MLP neurons of a small language model. Each row is named by its layer, matrix (up: input weights; down: output weights) and neuron, and shows model dimensions 32-223. Each number is 128 + 24 x the weight over its row's rms, rounded and kept within 0 to 255. Numbers have three digits each.
After each neuron's rows, "fires after" lists the tokens most often just before its 100 highest values on Wikipedia text that the model never trained on. A number after a token or word is its count.

L5.up164:111107108131104144126127097113102073129115110117085155159125083076117130121178118142127128147149113153192120134144116093082112121096119140136079134093113135143164187118116158133151143135111140118117155141119137141143124133121122128089175107170105082095122174127129141135162117120173110135127122131181149110146170170081085147114115138108115141143119128060136121120144088070134137125143114135116139165103137180138117102061142106135133140135145108124145133110130122121147180143121125122143117152091131107111159100093103080111148101125124111106148090142127148112118134163101129135
L5.down164:137157173133098119126110121151126159173138103095148117158138158151120133144130159134122134133142133142141123144114178158154120124170147158119108127111128113112110150111121131108118150141150110115092142150135158123163072107165152147117095117174173133120095118090121095179122059132107141148118135118100146154108074119147167146139145130147151106108133149094138089120130163184108182173121134152134145129167121160138147124135125106101153087133118105146113122112135141156183099107143136089143130169145125114143149193126140167070139172151150150133055113144105158129101140137140120148
fires after: "–" 20, "0" 12, " t" 10, " K" 7, " T" 6

L5.up1612:158167111152141113124181144096139111093105131149081136098127118118159153121120111088136139141137129134099166125133155135131145118112154131121134083112137143112086089151134136115166150125142150128109138172098110140102147113112160122137090099120154139082111170127127152123143161159176128125104110144143155169113127127137114114111102142114141103175119112131123153095160153132106172143112149121122130161140132125188132155155116125179064102118115048099132161108119095136139177093106156145127127133152145184096128150115104113120136112155111131138134126092134150150116128119103155085
L5.down1612:131104141144100131169084118204173178156129154106135144161152142131110130125139107148115097087115165115152145117120093151138112169126113086115081153130108132159171156134144116119157150155086121108137142100134117092156139155114100155120180136121110096178136113118133114127152118116092158120182128094127131127164118140090126109157150116134115156124183147176116094129116130109147123109129110155146108145148152124112115121081132100125201153159119177152142118153126130118137093142137097150133108102151128098167127111146132124129117103142126116143091135144127120127159168125144110162
fires after: " G" 16, " P" 10, " E" 9, " L" 8, " g" 7, "G" 5

L3.up1341:116166115109124108106141125167143093140160169123099140134112116123113096124128181136141107137202130118149117144111155112141112124135109091145115128108070142129109091134135160117165118139090178173140129143136135155109175154106166132135109161104181110057102138146117081120161137113122136111126137132125116170116124124134122147077124138147116104122094133190132134122146114193100076101116104124139118124129141117129109137133150139145135140161139104126115127118092117140115134121127110115082144108152140106073116145144112123165160109151147160149146137157114113182137074062094130140
L3.down1341:117069126120149122131114103089123180122102137124153076122138146112142176131134091114123141117052137128135133113142102163135142137142145178101131140144167147145137137141127104114110141120148093101120161154132100077151091107156118115113160104139077143171123134140135168139097129151125136138127109123115118095143141117133117104166122126105146145160149116063146108155125136083164183173134146136107144104127136121106133121139131130118123114079124144109109122125167137121126137151149137135156087156092128159156134086133122115068111152108130119104107117085161142074138177203128126119
fires after: " =" 19, " m" 14, " med" 8, " v" 7, " C" 5, "ym" 4

L5.up336:150167161112135133116111099154115133102131136074137105127109145153154137137159128088132166178097129128119168142111109142128131124124140154141088124137115180149103102097150108086143171136144121153097094116121119121140113141156147133118126109098117155121141148121140135094113120183148128151143132150120122110120115126110152115139099149146136078142119104121117111141166158112123140115109122155189133154116145125103158158118123077134130111151088075146211126145146160142093124097134121111118116108144149130094102117110127157126140124124136149064141137126117145123113120142129119110
L5.down336:144121132111121119126161147132119131115138121143111127198102140097131112142118107118112101071155108140127146107133135103168147125097152116123099125155112060151138130140083135177134098140107136113145175111136144135099127120135137082142089081169153095149098118184162148152132141065121123129113114113122133120118152109153119130092153098138133111136098130129116139126126140122104123140139137093127141099135142174131113133126124154123160111145114179114051139094137114138125102133139151197136100133117119085129141103104155102117140134108127158178137152167152114155130152101079138150
fires after: " " 35, "on" 7, " Law" 5, "is" 5, "1" 4

L5.up1355:127120151111138143150179121198101116106138085122102116114097139107150124121094129187138129123174142128176173115130144120121103169103127142127148073141093149140137122070144107096147143143086123207099138139092151130137122114141118100149107086090148124106108108162133133148113169125151123119142122122133146167142135102135121149140139113160075122106119114099078122134153147092136132190095141086137150109095149122147148135143114158149134151138129121115125121109160145092081124091095106160085110145144120130123160138105077120143146133128159135131151107163144133086155128096138163147
L5.down1355:177127175142103107137073094129106098127153148171119147140147141121104102119158127083138165153124132136106128127147083120125114107125096113141087086162115123089124089122129099160115066086149094093098137108114146109145141150118157145136088125160130129159130146139117135150164156133134144106127168132090140121097109168129186120119150114126174117111113142162149078163189147164134185120144194141104156153130121154116141135136127094142123115135166110133138121148109143146191120141129130100128117090088093164145100099167124093150109125114128150122115194150144144126117086107136123133
fires after: "\n" 48, " L" 7, " University" 5, " l" 4, "D" 4

L3.up1029:104186103140089131103151098136135063153122153121118106150167122153148087130077118140130134156157128117133129142098130108147125118081114096115126148142130096137161108118126056088106085120125136112115128141092146121103140101117132136135138147138079137123092072119141161109129101100155125135194078079138161150099084117132121100159127158147109117150104137088132132135161163112119136135143105085136108110127154142130117150109157075153121105142123118127140175177138133152132166140140089165114122123097142126116169129113127091124135148108151162094128114162112122096114133102147173183
L3.down1029:146127200144127129128122130114173140115131132140168167102128136125177159096177082128161130124087121137090103131134087162134125141144150141149126105120129140133094090149100193155137147095117156124130147147135130152170137146119163122122139128144155115150150137155082090131136125170134138120094168203103114108147144144134137149116132161082138100128147140144114138152136120114136139137110143129115094138096132152126153089158074133097138153139134107126116113126112107142106103152183165103146119128167119106143136167153138157092120120110121115139168134102139111143131145116155098097
fires after: "-" 32, " St" 12, " Star" 7, " down" 5, " a" 4, "," 4

L5.up574:087060120122131122136106093141156139136135156123150125097086132143096065097139174129087105112110115123116191165119128147137094107095131156127166109145114108187091126098134141100088123100132124142159164144118158107154102127119111141151119120144120073135117126123110132128099147145087126161145101115101112163146115157128129094110192128127080116143097101157138115119110122143114137155126117118111151137098096118129121079106127108125124125111090094096112133129120105127138103104146116145138170154122152142162120050114113163119127109135160120136130122131140103134132103137141156075
L5.down574:190183102142106114137145127137139123135123091155114144123114111092106130129124115134124164100126115104135089114159115103116098122157126119110096123172125143090119136107110103122138126094105165105114104104160109145102175125155165126124111145128125152137151111152142111110154161132162131064134132125159169085163147133109128135133073108087179137109110127115131119119133131121137114128156150115135194122107144140147149170148158153171124175130180127157090093157148170119113147139134141120127118103114145134113169160135150121141132113105117126092161142115103140141114149089118096150
fires after: "0" 12, " H" 11, " N" 9, "N" 7, "6" 6, " New" 5

L3.up1346:104154131141125128150168146182087085133103148136075138115161115154178124144153109150125126137145143149132098151070146103133133100112147182093119137105109111104154121112108124123131114123109105115108157118134148163073129107096103160129137124107141101093134118119129158131171151141133122148100108074151124147101109110125131125113136133138128131142100141121100114092082143126144150121128073134091116118114138105175112093085128093151116143153171121084128154143122141114166112127102057168134124131125118112152066069106116127136154133121098144145138071089123118179120111114144151136
L3.down1346:136159093098119129125122131113102082111158144172106109125137128105107161124110135089172123072108092136107173140126144150114131123142086139133152087136159178145157165128082128168109131112122156133141118128149119130139132100119127131108097164113118136156077112144136136113128110130121146126117138152092152113153129108128122163120131114103121153150140134112142110146142137130092158119113142146127116099171132153083157147160115110148152115139115140136130125107151121141060127128132194123126191182175121139129187118147149140116082132102149110110124116187133117101127170129148099116
fires after: " |" 36, " " 23, "-" 8

L5.up410:101153142101124122138162113133114126147115123113108095163120075133149130072111121098120129109183124152168139136148108119163124123105134120115121173139116131151189124072121090135123111103113137148117149170102165139116104126136112143142096124069107136111163112138164141132118099121129111096105117089133155134172135158124132134105130129124119189150156137149135108139116154094132161121110151129169127114077129144143131090103146142130135146145127059107131178150169137167143145157097143168130118130105107137123165131157093169105077168173120143113119141131115154138155122140104137175
L5.down410:140074160117121131147149129099136119119117158140180116114103146123076163122045107125088085182088142105088129137120161136136114133141121156161132086155170139140087125135178137123179125154116115084164146097127144159112124102110128109124147143127136112104124140123153145102166141159134157128169129151148079107129120132103125117093094118130125091131124114120113118105143103167123089116118148135107143134144140118151139120140127130158139136096148165144113126134108124081127111122177102095113103170108100092163101132124150084112130117110141125073134139156144118127152125084141116083
fires after: " W" 16, " L" 10, " l" 10, " Le" 6, "–" 6, " F" 5

L3.up373:133103155117116136131122111125108100138113104106088133179108164174118107161128125155152108142109133123129146150122165130119167158137142121119123098130140103153134083107162117122116162088113163113128099120141148150147081142058166152133135127126129151068115084112111138142142144122110123095128087119133122109114165133127140127140125211143111094143137151120108170135155102106099117112106089080090123096138113099186115141135133140125117139110104117125140168129132128109114116138139148121113128158121151129113176118169116122132138127143129078138115117110174136137123121107152131110
L3.down373:116132127153143114073100114128134144149136144131141116107165106081153153087099128116115137091147119143140102105130081135143078108108148136130127146098102142136113173140074126173157093160128114140125148165089120080110171113180098091141134130113154079187124138126142146152124124154190148169109159179131132159158086130121128133116112056116146125125153084126168120124112125151133177128164162168154167143116116172086131156109108106099173146128101092120132095125125136125151155100108114135128118113129163111146100104074140148127123115127133159136153116126101119157133124168125150128
fires after: " d" 16, " D" 16, "D" 11, " l" 4, " sl" 4, " b" 4

L5.up897:105144141081092133141127150111143162102131160131127154096104109095173176129134095140101171094158102117121138129147121101127131134150140115099134122151111121117133135089108167151126154157144131133126170117111127114050130117105117089177129131101106146160083149135112103156166136167106099129138169130123144178118101121132079166161152113174125102135107150120121118114128150137137156138106155118154129121128089124159112134134117120138120141111132140120087120113055140086162108093124119151119122132158109138157138078113147092121132083174114110109135107180120113098172123141130115109
L5.down897:125131160167149096133128164171095103129134103120118146137106162124111140119120162112137155164105137074121126134121108123137121071107134136135113174135131117154116117149133121132150152115107140166110098123152156103150120123115119101093166108129141117142124120108100137129119150153125138148141095113140143104149102160132132092167146151135141103111122133124098101113123117104120118100149194131114123107088178102086161130120098165128079131144091135184130136144114154109131165096116085127137102161079106128139144162149116113078145142117156181122139131136108133143104171154121114148
fires after: " D" 23, " of" 10, "r" 5, " N" 4, "d" 4, "and" 4

L3.up1685:159106155106125124130145141137133123114109134117081130117141145143157104112092111146147138069106160124130132141080174138140142129138122117120122104127112115148154128088111098140128135126091124110111141138113136137126156119154151110094152179146157097115113152132104124087096100127149117117167113108134164154106175127119145171098083123118082126109143155084157137132170137101155148119127147101134137147098136115099129144136111140161134136131099140147126135113157132159110149116166114187138097130115148153127137146122113130138103103159130124100137138145099169140126174095120129155
L3.down1685:127130120134141130139118111103118123137149148108166141163097137130131120143139158130097097162138142147132116129162053106138128131110129154141148129129098160102078139158134120099158103132172117135108111110129109108099118099118107160119103096093141147125142100164123131163146151126086106166097123138134099112141063085126126100128168138106121117165107088175089119142098151157124103120143133158136113122126127146141109126133134119120154117097125120105152118147124125104150125143108113067126138117128125107104149103146163113109161173120134124128126105116146072090129083177150150129
fires after: " (" 22, "2" 21, " " 8, " K" 7, "1" 5

L5.up412:107183115136151128147159140117115149134123140144144136109152189137123139097138101117129148116140094149126166134168098123130181115120110112188140135135110115165072116097129169111122170114145134153119136175063108120101157088118076149130127091089130136096138114093121137128142129134139122123120114147159113143140097143124178112085136165125113159132110138113127108114142114151111132108135164104125140117118129142151141116091148132154107149121146158159126160086143151130127113098151146095122099110113117100129127098147103183128162114153114131090146137107131130117150111153079130102
L5.down412:126131132142128135134126154117117083133135139107108143124150118120148147135129138145139131141132127064104105128123153119104106089135159136089112165101161127116163113161133106166149096090120134107115119113129128124155086158118166147128093164160114092189123138165117129125093118145168112137111140086140144142078138081156092142121128090140127109127094112133126155130091124124101138138121120130106153180162130145134147109104155096084162116152153072139134105137120127152148145142135088155150172130129139113131112134125120103154143123121170127145134155129159114130090160112145132156
fires after: "\n" 45, " " 6, "|" 6

L5.up1625:113074109153154121127111136104148117128141067122101118123099080142153129131135160089105097129086103102146165100173089120107163124106131123096142123096103131136136102137132138121141164085069142151092131164117106175106139143136158106120165121071172145107125116155121164147167167185147107131146118135103136152107125115150132143166112127129134191135122125130100098114138157123191135166099115182109110145139150131109118141116121130146118107119153154141092169120118114126129136124125085154145146128149138125121118151092105134106131097119140121133130111127111116111147130148129150102
L5.down1625:151160123099102131130138147120100129146116198090156118126191095133129126081123127144132180127161143101145109124092134122116118086147116098139074138132111143155124128152126125137130100170164096162129116077153128033093121121125121112129120132112119110163094094107139118102138092133107170130118108103149114071119145139117143137122176121143132126087116110158155123142133106121105137095158174091138150123123081131152144105141129144100144159183127141146161146121132120098135159136155149125119094125112117124161129114102153171161139143132127141098091131131147147128125130115132135171
fires after: " F" 20, " N" 13, " f" 11, " E" 9, " S" 7, " o" 6

L3.up1573:093128147098109142133145105134127079126125102148077129125109197122164062095136126156139158131136111177118114129082103159144159102139171118125121062108109146155122115168094128115175148104111129166118116092129119083094132120133138117091135128106161106129132138132134154145139164157150111100155119141142121123122083144129127151129109169147139123110125158114124104122150121126163139146106094145134106121113097118163127113103100114149123133097134106111157133115112127160171158145141166132123140125129125129095168101159083143153140126150099167130141148109112151161112088115137129119
L3.down1573:131157154119090116128117132119119142153134156137122147118131129146126151089099090113146158164147154135116170119155128068122116129130123165138100132087155194128136170128104110163123166173120161136112116127106141143150132146120105113146101099137104115101113096151126069113115100145099100137079123121115138151182135124100169109130129147102124085126132141101095122129156193141089119124136120130122149102103135160094155146131164128123119123140105148122140114150141152137090137091094084127118147125103140111093181167091106099147128158102176112101108121149120095115164170106076089139
fires after: "S" 16, "P" 10, " M" 9, "M" 7, "D" 6, " cor" 6

L3.up1031:171140168127101129108094126113130132151113090115127094130168142131160111119187136118143125127160157163125091081109128097104150115107130122107121096090153109117124150131078127109173145189089137134113114122152132084118152136131140113128143116096122100156114135105113141146157174141128134151112136141097136195120120121135113088121113097159130107130094121118141092158156138148173119160150163145153122130181155097140126135067153123145143084105163092126087150150157086117108105134129094099168174127170132129101162117113104125191132123127146106117145125126121133171141102114084146143
L3.down1031:104109116107135108129139120133083108157123146149109182127117123110115140131110122122091152115127142100125159164112122157145100157118111117155115118164121123126162127129143152120118123077125085140136134145138137215131103119105132166112107156142132126094161104114106099132137104112093082131165158121153140074145167122118149198118095144086119173131184143143109138144140121088093144110088107122110135147099111154128092095146098124128125128149103157134156126100069170159116163122141167112106076152110131126171146146131133112099107096127106145144118124159108121122119127114147089142
fires after: " c" 27, " C" 22, "C" 7, "uman" 7, " P" 6, " the" 6

L3.up616:111120150118169117144145118121127101165136112157089098098159102106127149092110120144094143116120132170193151168115134127132196120139146156106157089124088114130121160169124119112093112146114116163112124128147144071131166134145153105103136132126130144146117148137150128104124087143140144124108112134109093129173105126135116151107130157098144117120132125121099083174107138153147082133086129103137120134091139140123123094142120125111115174136143120156097116133129152143177143160150133127152188134115181134097153127114139136157149165133146154111124119105148134113168153138178136147
L3.down616:134132134120093158092130176147144136108102115105161168158147154145114092151137156095183143161132119104095095105142116142113074150111132082128092118118154168130151158095117153152149132134097123073181162142118117193115072110125140160152150142120141142102133148136103129111122150120123095125144147129123136106091130102103144101128153119160096130134126138139139116105129144127132143146153105134137120115134148127106148131135102130151170081127122122105119130107114140073093108138116137143152092138114080134139078145137116097130094092146142136152135158147103114173104101129156126143
fires after: " M" 23, " m" 10, "M" 10, " v" 9, " J" 8, " S" 5

L3.up312:127138164124156130105138150141125145128123148085134098113033162116151127129104117092129162211099118118176153151112058140149162106112142110152089134105088138135106094190096158128103147121142108118122120111164139101136150101126130158092121107103106092117137118145152112122145126163113134133140101076115145123111125141157126113085111143123137156152149136146122121094129125170136140139143128137127115138078098123129089142103144106153113157065119138140121162148114148092180138092108131175127132116140141146081141134159151107116130098127130118118168166132119142152128125120101142138
L3.down312:093111121113140130170120120121145137141146110137137153139211110154129099126121103129117078082178156136100110116127181132097135125144113130123130131151164158163146153058131104075121118127109159144161138131051118163126122138115148139133097116115148144138128122161121137141141147099134105101113133172152148169149100120112147120128137118126106100110099125132111104176130112063141108161116123126107144090156165132148180121156118144113134083159138126109164132096159151154077096133165103090131112157100155116139129125136101145169148169096138108110111090137121122138103140104135167106
fires after: " M" 32, "M" 15, " Jr" 5, "ip" 5

L5.up1393:165152195127134112113109130169145179135085070136126132147151133130151093131138117137136128126152160104122129102150134115135095115126135153079140142099125105140088115143073137097178177158132118152162136157151140127139094117138115123120124153168111091159109128131112104124103114103108121140154123174105118144150124081098137175134139101131120119166113143127125058154118143145130162091127107130134126137124150108109116107106135090164128137138132131122099099150201128092163127120113036134101110104126121127095158114110122121134147092138126114136131081123142124158140143140126152139
L5.down1393:134143135096110141115150156127120098120095162154161162138146136141092133133132098094149142120164092148142122156176137108144120157121087091122120095179158136115157153106133061127094132093139158129132131105107106108115125186114160128119152123113149151097143123143100185097173119158131104100124142103131120138094114121152145085162123125105128097170123132139131136104134065125125161133093114139097130118158121138151143134151102129134181136146147123118111138112083123142114054141138174158196104153127138107125088147135087106134133115178110112141176141125117151130143113114102130144
fires after: "\n" 47, " is" 11, " (" 9, " " 4

L5.up1162:062115154119109128129153149147132133151072117123112170141147121149121121142124128149109133131176152142091105128150108115129115096142109140122138094079137172146141085128124141118135130132131124113142117132119140163134158084094133123144123115060132138124173121142164152138148131164132126120179135118150126128119151122143163114076153116094146113131120056117114152125119155159123132110151127139149146135133142108107092107135132099128129113156112118126117134126130134144131112130146097155110145191089121130092147115131094121137112101121140105164156100160122188149098170144151152098
L5.down1162:154149134108120124138167087107117133138154125116153139099135137095102162119165161133111075151091149110154139107064151167117158147135110128189177129127111105079117145131131128126103120125133108118114116097149125086138104100185130162138125147170146129114098136134117107141116142092122105138085130155113118127155070148148175118176132101112160128147108155141122127139106131146113134147105110101116088143097135142160145133139121146157118095081120124129131124134141128121119144093142119093133143127143116142167118131131174119132146131147114124076131157104138109115120090120106128147
fires after: " c" 20, " C" 18, "o" 13, "C" 4, " pre" 4, " Mc" 4

L5.up42:099128148140128140137084162104140118152134132111094113215109170105143158100127116112132153147130126143144137099150173116158159150130134143117155156124125160117144145142130162100103112145127145121113192103159136118174101186120131144091105094100118119088161118131169109101144124102120129155144098136101163146112079132130087138122068152130073163146112158123111102121148120111106094113130114125114125140116181140115116106118154114109140131130102121156117118102132148139123194151118069142113156138118134131112173107118099123101130105133117074179131120140130133107135122143144115101
L5.down42:097175122115143127183136114127083130138102145139127146095096093141110097091140130158110166111133182143114129173133126099105133130136130108147128096127109153110097128110098106120156134131169102139128122174087131136151177103129117154148128169124116112136136127110106106180100151142079073143124148121106133112144128167095166116125144123165128110143117134167103168142143117130175114161136142153133138106125124124143149157133119158156145121136117110134130108151155121171158106080147151151121117096104088134117122155139154153132173152154142123079127112151094150096125127127107109143
fires after: "S" 19, " S" 18, "s" 13, " s" 5, "-" 5, "P" 5

L5.up48:109160108101105137152108154130092132123117147141076134153136120122116153111080109177144145133156117167093126150139143144128112122138143131098157148150087164128146091104159134106110113151123140159154126139136161128115123105070121131120167068134115122102085164132144138113105136125122110126118128169147116139143127103170104147128099148130136152144103152120112131134124167110131140140140140129147142109099123143144130133135161109135163144136106125127146139111157169074138162170122123141165129142171114127130125112104159135130103106194101153117144096182125124100103108167095114118
L5.down48:130083103108140109148092108100149116171146128165126127107164161148149140137164113073100167143127148106147135126151114077091166109093101161166082130123111103113147099096188074106158142129128089130085134134123128107140135095135126124123095153174153154118145111139162065154142135140128112093090136109145140141108153135078137123108137142098100137121133145121129057135125100136117107108136139085164175109133075148097100150124136139110117114131144148129122117131117092168121099105114155111157104124115129128124098122138099121123165135146130122126123108122137139147122132140101112132
fires after: "-" 20, "D" 8, " (" 6, " D" 6, "|" 5, "d" 5

L3.up1273:073114135115091122131133147146072129104100125107151138120148134167120119144171124113144097106126101167116104079108088112125163127135106126155108097114119057122142133153117102120101122103106155098154125115120121108129181122147090114114144127089091182122150139125134177112138099142120136131152131115149108135192137127097145075173140102139146119142109139116096127124161120130130132113113090138141111135119125127133127073154105130108113131149164144147083140070153186156121097148107142146147167121105107134098081079138143111135130089105097096119149144122166145135125126104103174169
L3.down1273:154103147179156128138142139129195152144137099146099112140108131102138133125082150152096148128127149107173149157164159136130103113085139127116124152121118175142125090111131137127192122163093090158087146114120157138127063141094168136121087138139147063119096142119135110150121148114152118148112132137129153127079083111140109159110117130128128123126143128122165121104115103143140151138126155114096117119121150100141129197121127093134113105127125138120157120195098067125121187123115128079112114122133143142124166159113114129124118148146145140148120115154093124130143166153122085082
fires after: " P" 16, " Ch" 14, " p" 10, " Pe" 6, " dem" 5, " ch" 5

L5.up549:116148122082109129139164167089147141174122101152103114105144126125122129117081177126134089131144109132157101135137133142162159122147136131126129096086147156108146152135121157111134132133109121133129165136110143124125143117148136159123162137093123093112113139123115187125154123153088126136125131135164132156110143110126128124133118194092067166166137130125080115138110135110130129156113173138122170146097129149160093135153122138132134122155128130144117144153107144109145124122136103103106135152100121128117122121136129133119121157217178116160167103130129105116160166120160174129
L5.down549:100109127141145123136113083128154145199097124142145143147135116118145152110092118100127140139107144107142139156103130080112105130096121126135101095116134121113160111147139117105171116139132079128121139133155155166135102142137089067143145097145172124095109150105131092170159153173144074074115110156156104127101153138121134085109127129123086141146121123109108112108106139154122124139137146122133153149144071145107148092098160088105106141085182153173150118150116133118145118129113139149123156137112147126153108129151123079126112131133142114106111106112138171131129115160098110095
fires after: " ab" 13, " S" 13, " M" 7, " Gu" 7, " w" 7, " L" 6

L5.up743:124135136118117137098123129161103086170107165149101132165139115128142101098076102169107134108162158186121108145106102098168148122126077138116134081132139155156095121167138140114165150076115121140131137104121163131127099130139130189083112147124148114123115121131106137071148140119171118155123108112133162112131142112147127137121119133150148120120157147163080093143136197103124138160123150123127161144162096136110130082118126119135125137144133120122140146118121100098140081126121105138123126153108132117115144109112135117127100121150196097123176110123115150114146133169121133115
L5.down743:140101142090101180158109141144161146096136106123132125054160142114142194093117104114109158143109132117136160125159156113128143149174156140166092100111138143110154107113143141121098098136177073116138128149102109087150122138125156133157112155103099168132116136116155152162125149150117108162167131135106164120104100160097129125101156129152117100163120125100142119145121098133118116132115122177103134092125109135134127176162170112118128143088158127126144125094130105150113134110141146139161143117136117131131091130098159138139174121143093104113116142110140161129114113104159129117
fires after: "." 28, " ab" 11, " l" 8, "-" 6, "–" 5

L5.up259:119128125126156140171111173142142045106114056126147137125130132104131118139130107155102111110129115121117134143131180127137146110162131155139130116122102108110135149146109132140155117150102126134089136129161116063128170104099117137079116137125160089117087118144097120138096131114140086092130073098095128150135120131129111132118053125108133081150096123095145107130137127152112119164135095113072119121138089136156114144156127127170119163142123147112129099120164176095095146147107144145133154131110127099096131126091165159127121120170158129110158079105167112125145173139134115138
L5.down259:140150169118097129153130101096133117130145185141142133110121168156165155141138128120105157108142081133170126110145110120099116154122126115071108117110127161171152121146121134098133108069119138090152116121112123149136140120141100153168138129113140142145135107102148127100142109133135156150133121164069111136122150140153126090117159100144159121088202112151109182111114111128124132117118111114170129109134112100097100114060116123141127099114134110130134175139103084127138120160127133142108159137139128166091092098192112130131087143103132109126103151112138161123116113082130126194
fires after: " t" 29, " T" 15, "." 14

L5.up1214:121065122153127106137098164079177097169111103112108095157121177036136110118091135154086108133086135148103142139113131088089120118094174116150100146120125123174149170130126103121138169166097160143118158132102144111147102149117124116122107117120142117108140136094122122136143138138154119091157102159140151145148113130134099133076120128100123120139090165116100111123125143108139131124159127114097097143116111115105090103114145137122146143132141120119127104146157185113134133141145127141186140140162142128118147109122115122148135107163151105185141089135110150156144075142110093143
L5.down1214:143164116104155143091162104134144118151118128129157160133105142158126123140137155117122127106124124154139092130116171159138110085099102110140130118156134135142040138111129135130105161124156118128147170119124143134102190081105134124137145146134132106119111118148125141126127118137097130096168117111117137105090145143145117109118117134146128090101122083108120130116167133144107081112133148125113117101160167099117125147154157048131154125137133123171137151152104125127116160163098149197139130090105098088095139197118126074097136131147144133127144199095107099142097147141093130095
fires after: " T" 31, " t" 11, " P" 10, " S" 6

L3.up1014:127149104103147121138129128107136129154128130152157137192155102098117120161107141097135147116156153134114137175111133158102157112120141112100177165129095145136141194104113152090119115170137126139139151136113162146128158172096130127105163143127094126136112132142095140116131103134147129139149103144116136163146115130158130118122131141133127131175086166119131142114149174119140114112158147082159110113095113118127145093085142100118162119096127097130107174122143181093117103142141097136147130124160114143126117101097150136135107118111165161108167107138117142188105099084130123120
L3.down1014:121126176132094130187134119165122142126069114119101159113111149174166151086125147176119118145125102116102113123177127114172106126099153105131125098116131121129126089088109139111128126117121126128126166081148094109129117117116127187146120134131121127097144101116168123113127122127100056120100152113118177139141154107112125168126091125146137123105146095148128124150154110141093149139116110122135096119101135166142106128087101137073135154125128130132149107137082119157126136102176167131067133119110144129142125166112109160126099151127076111178086142161132104089156152143116126151
fires after: " s" 30, "-" 12, " (" 8, " p" 5, "Y" 4

L3.up1528:115083149100098111146121106124159123150109151123086151093137117098118136145168188139135125107150117170104126099119097136127126120093181155119157134121102106154130133098177119155156129121129119146082141057136140121074138104128109139127129126125164149139104142149097135122124096132129105097158153139130123155137156126149140097155103147146074138145108150104075115102108161137108127124137093144085151140120115104124137119101128119143112171108149124148100134136084142123166139109166160163141121117133142106104157102146134178122175112144105164126095136158100087135121124114108136177
L3.down1528:118140106136146169133121162165121147094123118117121092137127102148125131094087115101107124151105096125156142138128121142156164132183111087154135117110139172127143148160075166092117161124118114119169091197121146126152091144128148142126111125123073139112123115120174124124108160115142124149138076133120129085110118109072126123125153084156162131129140138129138153149149105146145141125095138108176099129135101142131122171140116135139134101151136125128150122114162101141109146121118103115120122117157126145157116144136124069134086135128146094128148109107158165128143136121162115049
fires after: "." 43, " Bl" 5, " P" 4

L5.up143:121105150122101142120148150122186100134137115127137167149155096126121121128113129117106153101108168122149132110109158098154143091067156136170145106126138148167173120130122094090127117133097143146122151155114163115109113072135143138158162149126131100143106127156100136121146110147144111120119097157163112136114089134132146167147121134117103148143133141117152069111140165145103120146149150093120103114108152113153166123176107112113078132173085126125165151131093102089093138181157109151138117184129103159096127138149151143135085136166175115122122096147092120074155133104160160098
L5.down143:154149142130191127121126136158107199145094191145101109131129125092187126099143121145124147152130113170106104158168138178109149130146120119099150138129109127116099142108150095147116150148098125128083132134173167113135134157096135142098135107141142119130133128117147112107163138113145141138156145126081144128128151135113092074070132094131140152135095106119111198114140142129150110130109094147086148164150167139120089125100127169150109101117145111147116094110120133152120129113123141148136126088109129132112182169138126106136154116164082157121164149101147130137088115137111159159
fires after: " " 31, " g" 6, "pec" 4, "–" 4, " re" 4, "N" 4

L5.up86:130079190137105099118152139157122117169088121092080141150121095117132138126102111090112109133103153135122106127116149125130125127138116138158145131096098114147132128144141138127101099109133157115132158094127118140163113160159114133138149126116145112157078146113131097122169115151071130134148099128138185157134113106139098175126083101113115139176123121121143127149129177122167151140132134137110146143107164117103140126130116098189109108156145141126187135100132123125130149139159104167125122139155147120095110118112117146174200170143114135102161078132087134153114137141175098094
L5.down86:133165102092118112112133180115139111122117109135110133095094120127144134121184161134136133113098128092099161129136094144185130131109143094075118085109113107173131142103120096087148148144163117126134096158131147108088152109094135150122084108125104142112117150152194147137107129125170114144143155114091104105133118131116164115143172132135163107103144148123149167119107116141115139162136141130141123142112132110143108109117095153111174134075110119105127104151121149114130157109093192104150108140113103124140166135159172087115084096162135109126082136124126123075171156074151139142
fires after: " C" 19, " K" 16, " P" 11, " c" 7, " \"" 4

L3.up1284:145178106143107112177143106120141116138117095084098147131133085132150126109109157107133152080128189153140099161096129134127195084150156183118125090164102123138137127124103103121163116155109155111095141165087128122170105133123138158105116109127150106130108101158162097125102119136156105118114106069151139142122129107136150152175102120130101116112131095141141152153163135095115159150153091131121101126127156169148152141103105109164147126112116094083181181131136138105132107118118096135146138169098155116130114145092177149103153098164151094120144137135121133116103138109161146093
L3.down1284:133089110120151133105133141149103169144132175138144121136110155126127101145094120147086105133123122120121112099161130099104098158111104080140161126115159158127123152108175150108120133131143086129150152133131141135091139127161151134116143112120074144124139151093148156096129126167095144113152139100113116134132135120136085105109143093174159139164124119171104110145086116166128130147081179127130160125111112119148110108170155137073111123163135100131090138142115106117123132169136134141118086084201124131109134110124118071119104102112133182086140112147078150156115080165135118111
fires after: "." 17, " conf" 13, " im" 7, " re" 6, " le" 5, " over" 5